From a checkpoint of a small transformer trained on Wikipedia: 8 layers, 6 heads of 32.
MLP neurons of a small language model. Each row is named by its layer, matrix (gate and up: input weights) and neuron, and shows model dimensions 0-191. Each number is 128 + 32 x the weight over its row's rms, rounded and kept within 0 to 255. Numbers have three digits each. A neuron's up and down rows have the sign that makes its largest values positive.
After each neuron's rows, "fires on" lists the tokens most often at its 100 highest values on Wikipedia text that the model never trained on.

L3.gate182:068090101095155104108065075107136124157155144077154132152123106156141116099096090152144122128160142158156131092045073102130127059037084107158172105146083141080140176144152114136146133135156089078133075124134094094135118069143194103107132153134142108162144100145067115177130161166052142078125110178084152120152131106055148106124108123131081176107109166140160113143112111166177118124196118111123084128106053121111097115180071115110165109120111132131147117092098112145107128154129152166209126151153122130091133140119167109167168130162103155100109172096112111157099154092163061125
L3.up182:125121128055187164138088107084054146099190081142068106176146113189140137151117138100158085079110139165092101149095116138106141115088148142094116141143128132103174169127155184107107162146148069131127128063136128142142175156131165142136152098093080082161109118094126157116166119100109113138147100154119170128147162087091153090117091151148164159114065128174177116090117128113141108124147093121112080049129191114100077115131097076138153107112135169131153133113157121055118065162135140158177164087129157094120098139132116130186168043109087135158099146078126140173100067088166098162
fires on: "al", "ly", "ive", "ed", "im"

L3.gate159:129167120183121146125190055172150090073145211142181094100126135112109133096178180109122147130158134145103168088113157119081083157195149117106138096119127109153121107125158142123193138132114111126146166090182112108074217137037125095108152108124130126105138170178151104147177088124136158138133092113043143077172179142087126071115090107098113189129124134122079153136116118110162133070143141119095147137153126126174151071140063139170091102129150147161168081100182095122167089125178122143211085134103116145103100111109127144134146134152139123137147140190131118131152126130118131090
L3.up159:130145044100108172104127075100155138149117166152122130174118136066101141140151151146117120098156159083146083110108150132114137130139121129132130118141120139182181123106192160115069149133156076121171084050205126093076139120092090093112155078137122174133123137112140075181185124081188090178171122118108120087092136124131164085158108122168046135102082125148113129096119134090149076084130143166114152103119120145138134120153192108168126100143039135152144103154116152058111169142145129124096115106170130140115123131142130166162109099099098062165176084088064136140108192172127157103
fires on: "in", "ve", "age", "tri", "fin", "mp"

L3.gate393:119119143154182144073206125120161139152115154127140152173140088202094092164106073149133188116168171080098066133180130143106097122118150122137093107190172120110047140097122092099139160147141118137114129106105104129153094160231131075125141139137122149120205104139106157157091149189172116122159144083146174142165132123170139099198051091097142145132128152166125142067082114127094071139117104156135138172156153140128163103126160153116118127159163105152114141175200148153171154140136127128137073147148124082088084090167100098138136178117179165136161117134136138098090112149097096161
L3.up393:103077151114153160132115092065115133142070152099153103163132114160167111113107140089096112075117168072127148103132131110133171075172130104121125082131104130112179122138160096157163121109161135107157177125124104095216122116143120151100112193074114142133121128077028165106120116117151104136214127083128143180132154099114070130112142036135139118066113152100135109080133147137120111149108112165104157052146137128123115119108128121115089180071127077145141137111124196144133067109154112142132114152150063118114169073152108125141156075047152152141156126128149150115078128121057134196
fires on: "f", "/", "o", ".", "–", "ome"

L3.gate389:157176156133136121109126112089125141129125092124128135132077179128120229141090133059153116110162122117180109112107179115118084106161209111112108131126105083117115145129115102127179135140106143182126154100131152179055150104161123158102086119156144136140137110156169061107122106085083165162128183156124164109078136118123111153095153130064163126098085184087092185136065178160166120104148155138121108115155167135213133129071085148091157145117180101129092108152104168173104188152131076150098090131161129081074152099173128130160136067098090191123118140140097126116149138135085173158
L3.up389:189107119142182166158128188131094122086061103095174164070104120134126168162071148123155121125123129134122102100114187124180135098080107132154138184139107085055147146095163142169174123095061168162104101138159128112087133074116130120117147138130132152155081131150120127163097093116116100136098121091086138139124173103156173124112098189141110176133126121094063174176102130116147088164167145083124106124138145105151173167144143147124119138173195160178081085168116185082126137142129065064126107178133135123110153106148088189092137074074092069172150129146090136144132140125152175185
fires on: " Th", "ur", " f", "th", "f", "u"

L3.gate349:168114110147154082082181114113168092137139138162125132167113130151148099127093130104103108110156098104160117096132148183111126155110137095153103103100158092204107207174094167109121198082129093157141151136097107050099108128131107106120096091145069157167124138107148141143129103124168122190179112134132170123104075188084191076133145095100121165122190115114144081140140112124120119162131112082208141123188121098083147121086109159148107137141169147116078124121138137084227201159119088125107108144125114105137072156122093062139074113149143182090147128088176175165138130097137132150
L3.up349:151063131150102156157183096089117162162086100147098118132109185169152117129173082126121118121106144130146125131096105134144134074156113175134156140123142114108068115153072129090148088137102085099103092106123119142164150095109140141095126111161103074131105137186134093169135114146164159164194143134101087120210067070180154086178141157151111144108176163121113104105149131169127203136129120173146094162114153152087114159110103140131126138106064097041165103191095034060128132131165129068129192126114112075128117137120115170157146162132160131139160138101072154097077121078127148144
fires on: "-", "ing", "s", "ed"

L3.gate387:114089161141112103120075142166186145176130079086127156038134097122155162138132180137129135127187122128127107063085083107110133132111202143114085170147143109142136155111165119121169140138136212196193129109126143143122123142095142131094154127102058113069106116117119089139100103108077082091102170083128150188092143159170144062162192125132138122110122100118092112169129182111149109154087062096138132172137184161152144078132143126109107120111157137192122089118139096136171111133094165163121144160098123077107069132146130123125179148152116166123144096116084162124039179132162128141
L3.up387:151081119095096097151133150165180149142129130055117129139150207160182188144144141111108099127173107110106070084081152144123095147089159106153119113098111116109151123104123091161157164110159133165153120080115115071078178130078152117088152156145108094163153067190114124080103062046127158088186100115157135106115146141147109136071154066136166108136113115140114140124098166125204076111160057118182189108139124119153164123127160175170160136107092099134089162129120101138149163077092183112128114062146157117101116116117099117130124080185109147083179127138135147146165107115120092171
fires on: "au", "and", "i", "u", "hi", "be"

L3.gate386:085114177143131137079137101134135158094114131162149225150115190155098154152128136197115106133103157148136111167137085089126144144159094099105118052077146089210101129064082118162185197130100146076132130141080071104071087173126130090102144165148123149124128128138071109123120113122121131150127132132174081151104167174095075115131137104143135119123120161047114151127134117171085164160147118085164131112149194118075134163108171107116112098144150121126168111146127095160150144078091147118131134084136091118113151148081127064088062121103121114166122155143092184170052122155110172101
L3.up386:102147152106081096123115127109163117127090111073123139149104156147126182145129101188140147117152151157143070145116148099173095143152099163068135133209128103079127132049191079160119106173124144117155108119083165170083144174126144174170110158076164145139140136120186093111083144177126165129132130182141103138141149106140130126153113091110083175134152098066129143208127135158156116063173097079121123124164116134226131133135130159163128099079083083133148084166132117076107061135082135173101218138143128098057139145110114114160132105115131135137103132105105144139136138131121185068
fires on: "pp", "der", "f", "ter", "ct"

L3.gate121:062141099144072077098130136142148153133160120144120134104177207123138156149106081129132147152159146107077077090144093102167082114096126144126122110115173092075120171156119096155109134129099117155131114121144125172096099069081208031146156123105147131093137123131119063125127106111082113126179135125121141135150181131108100189086136120113136109093192148121114146113150095142109124132127125106110152093179182116071130082099121136120102087123129110158139120203115179134105141103108070104147187094133199078142098084164095121134077088097094116108189180146178067098058104134176108141
L3.up121:131107126079153141063149130091089166156097156138136102109102121177113178187147103104159119169113150072068110135093101122118071159105099117198105147090128090124093096174079100127110137140158122145126104080177153110126175100117180052165143127144143151185089148107112153088158140141166175089141152138162123158090092109144147145160148177122121147127110145102129140134083090180122117071064089064127078144167060059127136143112157110173146166153199064135141142174095138113102124180140108082128138154181157093134152138140170123117148108068082147095181126120167091132126061114154123118
fires on: " Ar", "th"

L3.gate185:138070150141092118140097103124169132098170114102133141165137156134081129058117125116177080106164173136119133130091111131132163149128142125113119141132115103199197133060163145137134150116113084168138121125090130120100183123163143193147109079131149113109080123128130149123127166084141134152134086178125143143076164085104204123131108084134115204121134127112121149157155088105123130110186094075117148134146121135179100168139123084197104087122149162154147116209139141169052056104186143135157094139141109155094211119132085104108189043150142186113145179141105124156132085155143081116
L3.up185:137097124106094125148103129088127157137136096093077081138075156110090144133092154065152146154191174165128141139157080136073073145071110163025122114141115176180075147094138121112160139163164120141149123198143155126059096184118177147152116072121133136142150153093135108175093112109098143166155220164150153187127147086182140097117154171133108119125099094103175141119124126143069108093110089167186140069140171113115122132147101117094102095154125138157108134124147103125123104117160108118127115093149142120152163095135062143098161148117141145195104126166044100139108180171085115143
fires on: "ul", "i", "ir", "pen", "duc", "in"

L3.gate120:087120118099145070051125147126133144128152099116142081149192152154168117129180106143098165141104110133121107105143188153123097123107136098120193113169186110112064090117100162126154155147104038164182107135097115121099099172110155118131074077129164158161043140150185141088145142125185183123117124158088140106115108102137154081138169062144091142109128120117166119119147130112133079087133165115079126068140080101116169178099096142136121113092076165113105069102159096146104176152087148116178145154157093068113131132199197155152131126147172118105085160133094131113149121117110162179
L3.up120:076113135167056155133193103064167052083103133076125154124059160152107149133114116160108110142121114114093181139158166072148141122121118145084129138116094116105080142154140148133135076141142184095161100178130112100115114116132106176114119053086158123115149186182117148076147108163142101101143096108072195139135154111086095138112068152098109126069095121121055101083142137160173160182090198148115108107178142128110085088177155136102081096104118095118127133101172142079103118201139132119176155151181117104145102156141123107176116116148082119122118160105097095112171114142147170126
fires on: "un", "fin", "gen", "-", "ru", "ed"

L3.gate7:123159156136176125118145123187146207112112127157111140110144167165113084154131146099134111152171182152119129154078102165083138086138131154123104111149142136113072147179124093179124130104099102113134110139137106161096138146136131086128113134136102113205181108124084137093107114118166110112116190177110121181118154048097136150150195058072126113130069139118097131199143119145070195110162172088121066080194118105175103064051124133090125093083098134179137117136113119148141064156128150167131126085150125133144143127169114113116184140176177146108079120086123156173114076138118088113
L3.up7:093133212130147150132131116131171171138137217130126157123106114202141140173129107080206196159197112148092111178109101136100118143148151202104109101155138124124088108148132118088152138108093070050173150106093130131131205152127110158118064130123117120156146090158151138080132073124092124116101127138109183163125139155244127181127171164083119155113084152129073170160150147154126158088128166104124112120163085115156101124087115142101146089163096121152148112097121130186140095108169135142129113132079104170099149093174095131078170138187109149124132125157092105163150128131124127120
fires on: "in", "n", "u", "der", "f"

L3.gate63:167126122147130067085106145155197123137132193158128092100164255169110108099160089098150102133154110202147149133082134116099144133125129183151132110119095153112153126147113140087156123138083174144138167102114073143137109119157167162151154093142112151122144180189106131142134144166115198166053132126132188099137155164084106128105162132130154164114152141159100134107054103155132135119169167099118121159147153051113152112092185049101148172109153091081092112118065136101144095118118098114120127101119160109169106101162139110132170085133165123140115153144108146069082116152056086121
L3.up63:153203102149165115086134107144154092077103121090085089112108129137106094142109132157097152131188121121118128042138111120146181121131156063175151200065076176146193106152123137073141091147083115091149155115184119087156110110155097093147115118124142149101206140134099177154181120127184164141121160117156113104117075120140117106164142061086136141144152179150133124089093114154122130116095120168115177158074109095083174112122188131161174061123112130132117132162092058144091115135142105123110123175091096117102115155109188159153159114152110111088128133170120086085149163065149091102
fires on: "ity", "th", "il", "us", "e", "s"

L3.gate323:113141090115146100144163180091098113147121125184131138101149127145123165165105120108132108178085188117169054100095118109128149135186188112115092116117162130102110118138169210072182192114110129137091155173179083137151104119099101137151120099154138097168134122147147108146113135143213169098119100131113192126154145081126163094108116109112093062138095149142095106156093154126146135113054093127110098119124167113051140121162147119093135081118116095126185181169092131132100184078121128129122098201110236177131170158134080139161119153115199106152106117110099098130139162130132111143
L3.up323:165118130124116168096124108128134188072115105126124080104130122130140145118106173177179133088081135142144139108118123155125146134143120064131126162151109072119118123140139174114105142154131132131128146088164162126088088194081069132207118120094146163123095123137086058100105120116189103129137143104109108167135103146124098091107160185127148128146158141126118075125095102136169129143127138142130101104126144172171167068170094114119128154104137131143118095104134134170153106118132188212172174098075105152110167146143128226088158124154019142209136108200117124153124172154136215072
fires on: "ra", "ul", "lu", "ci"

L3.gate437:116143137141106123150118192090107116173143166112147155138073101164109237178116163137094108123088167097137150119142130123122050123155168092105187088146097111135127093185115122084157115163181120127153124103108145102089115148171141124204149100084123144118096108139131172083113147167122183122133119102135173125147169173166168164074116130206094160120098133124100101131130085130089080179107105157076179126125115092124075132084128142088098168110055149115111165113162177102126108208151124133103068115093074165109161104116123157136176137141168088089090123159126148146134096134076118082
L3.up437:181091150145113147117117118170067116122195177132043175082125116088110129101118077137143138157116146176109154097162134111119116090145111150112131110106085131087127172071180089109184060156147120111088089167064094155106096135128144164141104104135073147116087126118125119089157101098147049110118101104171089067161121109140115117175098115130101090111129112114141123093112135103135163212096108177140110151107114133162150137151120182081144081129111129129110133087132129077123131173185160176150123084091104162099128117136133183120067146114122212209182135091129092140118096160093091163
fires on: "-", " |", "–", "19", ",", "–1"

L3.gate232:085167151113174150170076145098093123117082183151107087180080126115179151117152084084120066167128148086117130112133118176116142133147142117087115149143114142127152188083078121071147103145190141112099118151121139111189120119151089071134154133130095084169140103118072150082088091102106084173096142140168161151143206155159124074176161151156188116148105148132088083127162145161076115189143046104146137185117144135130093124090145111181175196112112155141137129123105120144086143192168088149126131097130163118138174168079135132090104145120143108179185073134140093128152116119124090109
L3.up232:107138156129102175188154132166100148205110176178144076126082093145158178160140143078149128101116171128141142137099062071124161093137170150088095120114141149127127147116161138089110156104194084097115094103124133136125103102150139117104113099127119155140065131149125140096072113109123145158130083094167154098147136137146124102189179095109208153136100202109132081112123128155092072168151112067066114143102083194139126150143140185099092097114104097108138107158143143102113145152124129119175079180148141174048142101074160090051104124131111106150172091114134161169137155185085103124
fires on: "y", "re", "ly", "l", "li"

L3.gate433:105164177133147151112214112128157255114132125121045111089125125116119140067104073140173158011217087090131127140155108125096146177115112107089150125162102130135104069142106107142116110139158074083107092121160127149106135111098121115152108129142147116104029124135102152082130147149142113128150143100118111135096107150108150145110110102106132129092199117185093111113098202125108102140105081129140111141121104169135156165160135153177092182139108117141163141097136125121170113142163103153136134083071165155162130039150102126121105134103174108140127154152147107175085129129146122112
L3.up433:122114159123124119145162142130190168113110125097190127095188152187139100123108103093174113098139139095095068145168184112181104076160107119115094174191137156184115142135125077169106107134193078095125086135173131181123144091123103079152144133200096140112061097128137166139159180100166126102128102128133183136109137133138076133181126110135151124136141145092140190145152112114115102117161118129092142180113088107089094159106144141107183165149081154114114155123143091126107124120172140165158152142056119147080093114105179113110132188128175107174090162107166131165138078075087202191
fires on: "al", "at", "the", "un", "ir", "p"

L3.gate499:149152106186108088134131075093082125165150206161128156074183139120127074109132115145128120051103138142107160150137112128090120173146141171110176133114140123079154100120133127112190120070107103101140117131103071172147121151095169154145067112158095070150165116105107131138123134122124080123206130117114150100155129099137112088070148083102105127170113101089127100076120127054113093094076097067115147170180185098146083133104167112181132097078147073098095157110130115122158122110118118115120130125120127131140127123178145116102067122158121176215139106176173109085178169156171154189
L3.up499:127098115096133102104125138113171092117150122130126172153101135139095062184123090060142150133138152163139183159136066131076111142084129130175175087083176128148156087118112140116109168122122164135181103175115161120109116113146102108141096137109109172105076088095142128177089080068168104134124095113168117137076132096103203081198119144126118127097128113051120102140168170124117182151167092147176138067182152130104124131145142071100153151148118139139126130133174159140108165107216114103107122175092120111120138128111187050150135153155148161141108064122127161062192140113127085070
fires on: "w", " W", "/", " Music"

L3.gate38:091103143122144140127058100150089109138170101172096101184171117200134118139173149142098183129106137140180125097106146155093180106179080068174111126150140168130158109111086156154090151132130087120040120165128090173125109117132078142100138131120132173100120141121139117149222155128118074131048145123137135118113140120205182105113159103146144195107059163126068119112077189124106158138144104088118113106133152086105121162183112165134135153139163078095152112150096089096191140128152166132092155105137112139111134111154138093134085074145100121181138147078097109173101155110117192107
L3.up38:113092147154116183121122082134156169119144093124098104150101120117134161134166103111123127105117227160074183123165159116145106031136145118117088183077154184134191175132089166084133179152133101176163117137065127071126123127110145140119164123106086117144161073106048137148153111153145142120113147092103187112111136086137141153096106095117171126084160131158162122127062145085137177161150108144119144159143095122111164165165094162140156119108146103138071119165085132162166188190146119159058103051117133097066091132172125135164103123151158147127144125105152140111089136133070102166
fires on: "-", "'", "king", "ke", "ve"

L3.gate404:161140103170128115173064129172122110096078090134165130120149126107121073100051137179145139144117144136104180120156119153143109143161174092148153101169047130133162138118066159111100171105093094125097146182156110152121146155137136171106097152139205103113154165092106124127122163095130134135102149102156096111121166103137150124120112107134087120079112173168109135134159131108078122100135128109137056189184131121136090206156200147097108081109160106100134103116100171150081201107129106100110151115168099122159144168059096089056094100153111107186149152170069120103079110180112080112
L3.up404:158097130110150111143123132143082168113101128118166099090113147102143149120127110179121144153093158103124180213151122100118069174147124137102175203090096131132111151129131108088164121079110098120169126141134126186203156126098121141092145145122146079099140175187104146148097129077122118102155069126135158158147182073117135140165065099197074099127148185106151114133141176089131112151118094195123099140142080120155121166132139141124129033120154101128089159119146125167134118212160175170120135173119176179121174155078098154133106195090105166105169114113127147119170179152092089149
fires on: "w", " of", "p", "b", "h", "/"

L3.gate254:107089107148150125205130106151129157085098146121147085164154161124101155115188145088135167067112160186111087141149161085104134100129152120119129106106141169098126132054149144120128107162112106096138225121125108132075123165124053142160173119155152116068082117134172149172116169108127080168144121160102157147154190144126109119130123097175194133128172137100144120062100113179106153142114058134099167090084108091188088120147131136084094129137075078158204154148123123098168117065155125111110104158102125068151119115120116180096176078156138090106104126142133150111085101133064153147
L3.up254:158148094166101153097124148191125157150102186131173122153163164069156152129119139102155126156225172140128164142103106110118102101086095152163136135149144171160088150129116138139123152133146129162086193065101074143148090079076105139163169135116181185119118143101131175124139128089111165145131148102150112038170147128113100144087082141149076146141136123128092105073128152093140176054193135106152160175146176183113144157163112114114174167130120111166163121148100064105087146114180137116125119099137141072128124170069148131093097108064118116128121164190157124076155111105105091175
fires on: "y", "z", "age", "v", "mp", "ring"

L3.gate329:091180054101159066093159069141151131102151097102136086119123120117123067065126186142126172156104159177086115154129108145160141091154100138136112108147108153183170099091156123079140094180152152154101158113126115068165134158145123132082118110113156138166127114160215095099116112122130117169157092059104129122148153122161110132134169130091208163099111126094090148110094223109118130125115141165069113129156134101129137104142132116126043140128077153083118148121115124165142098067185233112101095153138197122133157214117127125125136114138128111116156100150108125108131088119137161113
L3.up329:151117079113131161123114176186136150215109112143128072137112120104129177127173115141142208160158146141090095131139108155111132101179124174096175088142126080160119121169146147113150134111141155156091112179154133117075086132132172069125097148137111116138100123095159127102111171101119157079077113213197071177136127072087156185142131138104107126132126101139088097132124161108097126089168194161127114179038066171134152135178142143096090124151098084166164140130113156114061145160118142125147143113182142163073135108105115164107072116144165126111150111111123080057083139130160148126
fires on: "er", " more", "ce", "der", "s", "ch"

L3.gate339:109155090180147096105132170170118126114100118158157147121095157143108154144066089054143063104098088140085141123183188130137085135111113132149124123126162143082139113112147125185189117130153174102096076125117075099146161104156102119193142142154112128133174132106118173121120090109159100148110098150136171117121126146132157115128061199103143154152156145063191120111090162117101090172114122087092172077155134120111151089083192144100121114134157112079131076106145133180125146186155086105166165131154128108176147085171158133083093110165101138202142090118182151124138114142053054161
L3.up339:130139137117186106116152166119130126084117104116183118114066092087052099177130133100146116125139093092118068177168107159153082082137156154153111122157132163127109128143130118125100133118117109079202099130165109076087160133075220123197117134120115108131088232126098168109113164112163168123159073099129139142109181123151177158192067147107097094086091129096165142128159095127099071131177129113097125153126107139098121119144174154106140055143091146138080176132136109140121121141082095125164143094069144114168163090187165113090135157081131122153158067129159156107160152134157117152
fires on: "s", "th", " H", "ity", "ation", " Church"

L3.gate34:089139133174144161110094154150188182051184110100161112117151138184086161171155159090152160130120108145158152135066131112150080183141157122121144102194142092133114134122129150120213128148124089191126129132057180144126115108083159138133100120072133144166102080149115175135040129119113144134151195118097131102158160131159107112078162125068141167081101127102131185119147155214104149064122161143104124112143151157155163175110154118106126075149083148094101048161131126136122148125122150170139069077131143132160157133183139160103130094113112119081091150126148189125108099132122114138
L3.up34:117131171133138146122156148077165084115146150108127089133073065142100106086079101131094102125103191147132150120104128159141073156104118131164165144096124072087110134160133134165197116114164050199126113168125165149151101120107136150171165125075118111120140097140151140089081132114072119145192116083115223083141148135181079144070157086113106078097103074106114177157077159177112156125157119140145100148133101147119174142111156109137117105169020134072084153127125156115129108183128158141146073113137152119139074111120130118114137102099144086128079120104135179172150148087185117137
fires on: ",", "ri", "ti", "er", "mi", "el"

L3.gate307:177187139119144114129170102170180192134156111109147138154141115116162168177086159137108065151123133139179118111191106123121154134162207126191113131145113172143168079116139127081151070154113119056096108158142135083139122118115124128172104070086080105147066117109168120083162138120119108147129166163138127089105129108124185157114115100129101165105147197108154141138091200085137168117105092125102134135168061131123157134094152108107158076151093152102137090168162120146075141114137103205148093148097137133128123150112105172136091126086188110176144188206115104148169120084137151062
L3.up307:065123095137112148043080164174179141159159166109116157118125129144116163185134122127116172209110126064119148108078131126102119146139138177132200126104200143070104114094150141114104093122130127161135125173092147099134125137063161105142114034125095148148112127170148132132060075141110155088103077126097162109081162097139131080126116114136087138084114149103165099115122137127122101082142126168159176116139163112103159113136123095161101182151133100125107110171064055091122120170132168134128111036130160082114106159123141138199085121081155085149174127114101119105114127128159069119
fires on: "al", "el", " Val", " Bel", "er"

L3.gate61:106105108116161128158153186128169135087101134121085164160111154153125107162111149135111097106153138073111079117068134113118126130105092184154100182053108184191113150135102145093045175107166129118092081122118068104138172102121121092125155165087121135076131105126170115105045082101128093084179141135072165122185172127125086118185198091143151113120125128083170147139147104106107118093095100143110114144101124176125168132137078126162194143155135145095110097111058109111114152097061059113159101116123111128116150163166130078137085140145151141075097083135115135149183124175147101155
L3.up61:096121125062159162131154179187120134120123129142131125111133129096156153122057118139181057071141149082124099102056160099198156134149091104139153170114131109103131166157183147124065122129117156153108117124139054129190141141157138097179137202146092143128127082110115156174100138146121132125104142151144107136120159105061114208086186112190116086157108139157126148174158169110164082137109157153088124080138141133159151138106127140067131098167137092076153155118099105149112120141106147127151097118181166122107183180139136083132119117086170164066058112139074115141102137199172140126
fires on: "s", "ur", "h", "ad", "am", "ut"

L3.gate330:097093138139155152072118159140120167108146087145050147099106142113091126198139072166076130126079113129084080097096144148180158099139119156105110162143135165160169129107084174079133155134089135093154038167080095140141099186141160106228113122159103124124061127158123150114082101084091145115127148172099136134170126154182142123125120109109089167166114099115142144119144140151145090107094138068095127101101119143125095053098160156127133154141133126081128135101103083114178147098148099191168155130160106138142207132162133108177068141120109085131135121132110104158144208111061120123
L3.up330:118111072108133087123110126127171163088149146108068198104156106118085073097104148193099104090129139155157128125146173125097138176156159112176151162081139073168133119095140089096110152077126218173151068114133178143141139138076051123158094102110140126096115140105095106065156128101147089123154100113131067160134132134127110151103158151135086127190115126153146089107142194121151113157122110183159107076121128169141110098151089129191135134073167114070112084149064098116077136079096103151060167144173126082118108147115147139115155130100163091126120118200116122144120144102122069090
fires on: "'", "ra", "’"

L3.gate333:185102157148143124109190082174139169119094109146178153153141093112054093110135198105104076142062071104104092153123141169111156132109090130112149096123095137146081105120108150191133121125099083118123110109136102168104080152104098140143110200152115110098116104132087148103130133039128133112120120162161165146068069142154112056134138142159121138144214163167142126178095109126033122082124124104145077131144084121121124106147166184123119151181117093061133091117160146103133122109158148184177163123147135187112149159085141112146081172133148082131092086169118113126152113124135099175
L3.up333:167134117142132157163093094168168100100134138114151099122137155113113121193116078091210137141141117139140167151190164114138170145134128065060144156156126135122098121101152201132130129176139084168206104098169068072178145142137074114086147146137114166146064114147098119154186100061125139066105076089100134149139171094125131109078129106133138126095136080124086155143126133120098087117146109188089124135152132134125179148158149143077156112114114170134185099204138124189135101151108053118104151155076084199106113124140124081134133114143100145139130078163183094111139137156083136141
fires on: "com", " Com", "ir"

L3.gate196:106114096115097129126111111097153093158075154205141186099146103092141101116139186123143119190170141137180159121160098173129148118146147109101147168139197186181141090117098186105115093112074161120162138118102104089145110188161129137101151107146121105079147155129094106141116092151136109154156182158155125176149161094171109095086152145089101082067127168113135127114129099092074172078155089067172122116168064117144146095148107166077095095159103160124054107113129178136151122145185123212150114143163116078069086119089120059155156126129142113175177136124116129136139111129084134129
L3.up196:131131150078157122116139168194130119132134120171164136120099078124112158192127128110153105111079140180165178101146160085110093084129080118046093126164085159121124116098103139094189139128098136126156127099111131137130122156167132109029089157169159101119173110161095130090079141148128117092173164142144225106133169140141170146128119138110106126155074076106092108098097164127101104099127129065059122203100149125092096159123120128058141115048154132072155099197157093150120165155183163085101124095115120089118077136148096117102157116088117111146155094158128142135102167129107116163
fires on: "'", "c", " Mc", "-", "b", " De"

L3.gate206:165144138143112119088127162091165152071181117111054156082121065101067033086159166141166122133154116151078106066164053110123105119143122120081075161192158138099059139120126133105130173101136165093152113166090149133163083206107147145130093082142134163128075154112090173131180101114129099095143142137094086131131163124132156112107118121175086106139159099108152106145096068178090124088152122122125106099128139109092138194143113162116158113111092124175106092135168086121161085134130104155129142099153134182080157114112163146111141108137104071108102164158130100181083164108155134191
L3.up206:117128059092115117131141120126100107111120076087140086136124133176142150136078045112152074112141141123125104163127076139119136121109128168156133091142159101122061159231119146164158129058123109128096121133130135118126150136103119146145142123179082105150088133133091180133091113120164130153114044160075115044119161166080112160118166129169140126100139104080189112124064163181120085157085123170087084161110177144177175156093120103171193130179125135069128134162105124146115138141143120126109142129182144171173164130150133093188135111154075131147123133158143102152130081125116141037
fires on: "ra", "ti", "ty", "ri", "ir", "ea"

L3.gate164:117109132102186138137168184096149079157136136121151120101129102118153183123166111138125132129096134143159141136171081125109059137214130204066117101077095112140127125164085135061140166111151087125147055133115100129156104105125113162174140042098157131140139136127111123148096090057133116060145144087120142092145051111065101163121125184153144136117149133157065193097130167107143121135147049113087143113158157099090142193138134144105166080090152118146113163177116065122081103134118114094149137144107119068137146101116076105124148089163116127201121127128090143140069125130096144141
L3.up164:105117097081111119081176118079130133111139159163134185109118175099175051094158150124126147167137169142149147093100159155112182072062153151185127088138087164149108128114158169082157110141097166123203120108139142149165211125167095089068194037140147117132088106144129183169100138124102088140138120118111158144125118155104136099180132148112177119131075132107120031126172120168123185132139137114132085121096150126106142118091191137132194124165115126107141137088113098109079173123172117117132165180136104095125137160112123096128088070144084082168121142099161121115170085133117118122
fires on: "ist", "ity", "il", "st", "y", "ong"

L3.gate181:102174149118173169131127153057172103186130118092141154098083159094083071112205131090135120132144083151082097142164147152163155127137142180104168138112122115104191084149178080154114078138133149196188162132102054104180124109126119092132102084186111111123072117092173141096142166106098169124135160136091144091139120166139092087169152152156097084128117151109128126122145186076098161112132185118120112106130127159094137147115086129090131160177173128129093123104117107122111128095198130156137109064180124173130103168081183100143115132118119186142174095133107099164196121071150142147
L3.up181:094132127112093102152105136106118108192156125110170130074138108112161128105116130160192097155140122099138136129149093110101113165062103116140173122204203106102154090159127080183145065113172155096113109153080175155119098128147156170128071172146122145189106145125140137127126152132158139121159103178116106158050203136099126091121126107126099097136150177158110104071157116126107139149128154076102133124122132143113100145144080117104141147130166185192138073136097082136122096079151160180133092115114068177134048142148139097171113095181178205137143075101105110044122151123128107113
fires on: "re", "ch", "ce", "air", "er", "el"

L3.gate46:147145166171152063151089141113114132153119133087139122097148109099119132152139133130140165201092139167193183077141166127136115129100064127112158124139119113085177093134109146128134131097079131118073132164152101133145091091099181131124112125186185125108127166081115111116142221165126109103065081176126136145117119082152119142136087133087124099080143138118044131137123126145096147151140149132145120174161109114197128117167130154170108091070061096083139057136144131128117099125124090150085128165058115144162197215123142154122095113158102118135145175161106092145156157162171211150
L3.up46:128176042111122147132123074118078156114093190121112123094133145114157122199111132147110139111092139161198133161127154089112087129165167085149155153116128135140124078045085086128131139147107170124097103071142144148191125125140120114086111071092088138098113150150153142140187145133187104111127100129063073122111136095161193176105075136120126108213227121123123124121167135112137060113159085152158119063165098112117158106118104091137130159098189143075112147074164098132148145108142149136154131093123192146086153109106104096150126177092153142119176139136111120125126107166138069140
fires on: "'", "m", "–1", " north", "n", "–0"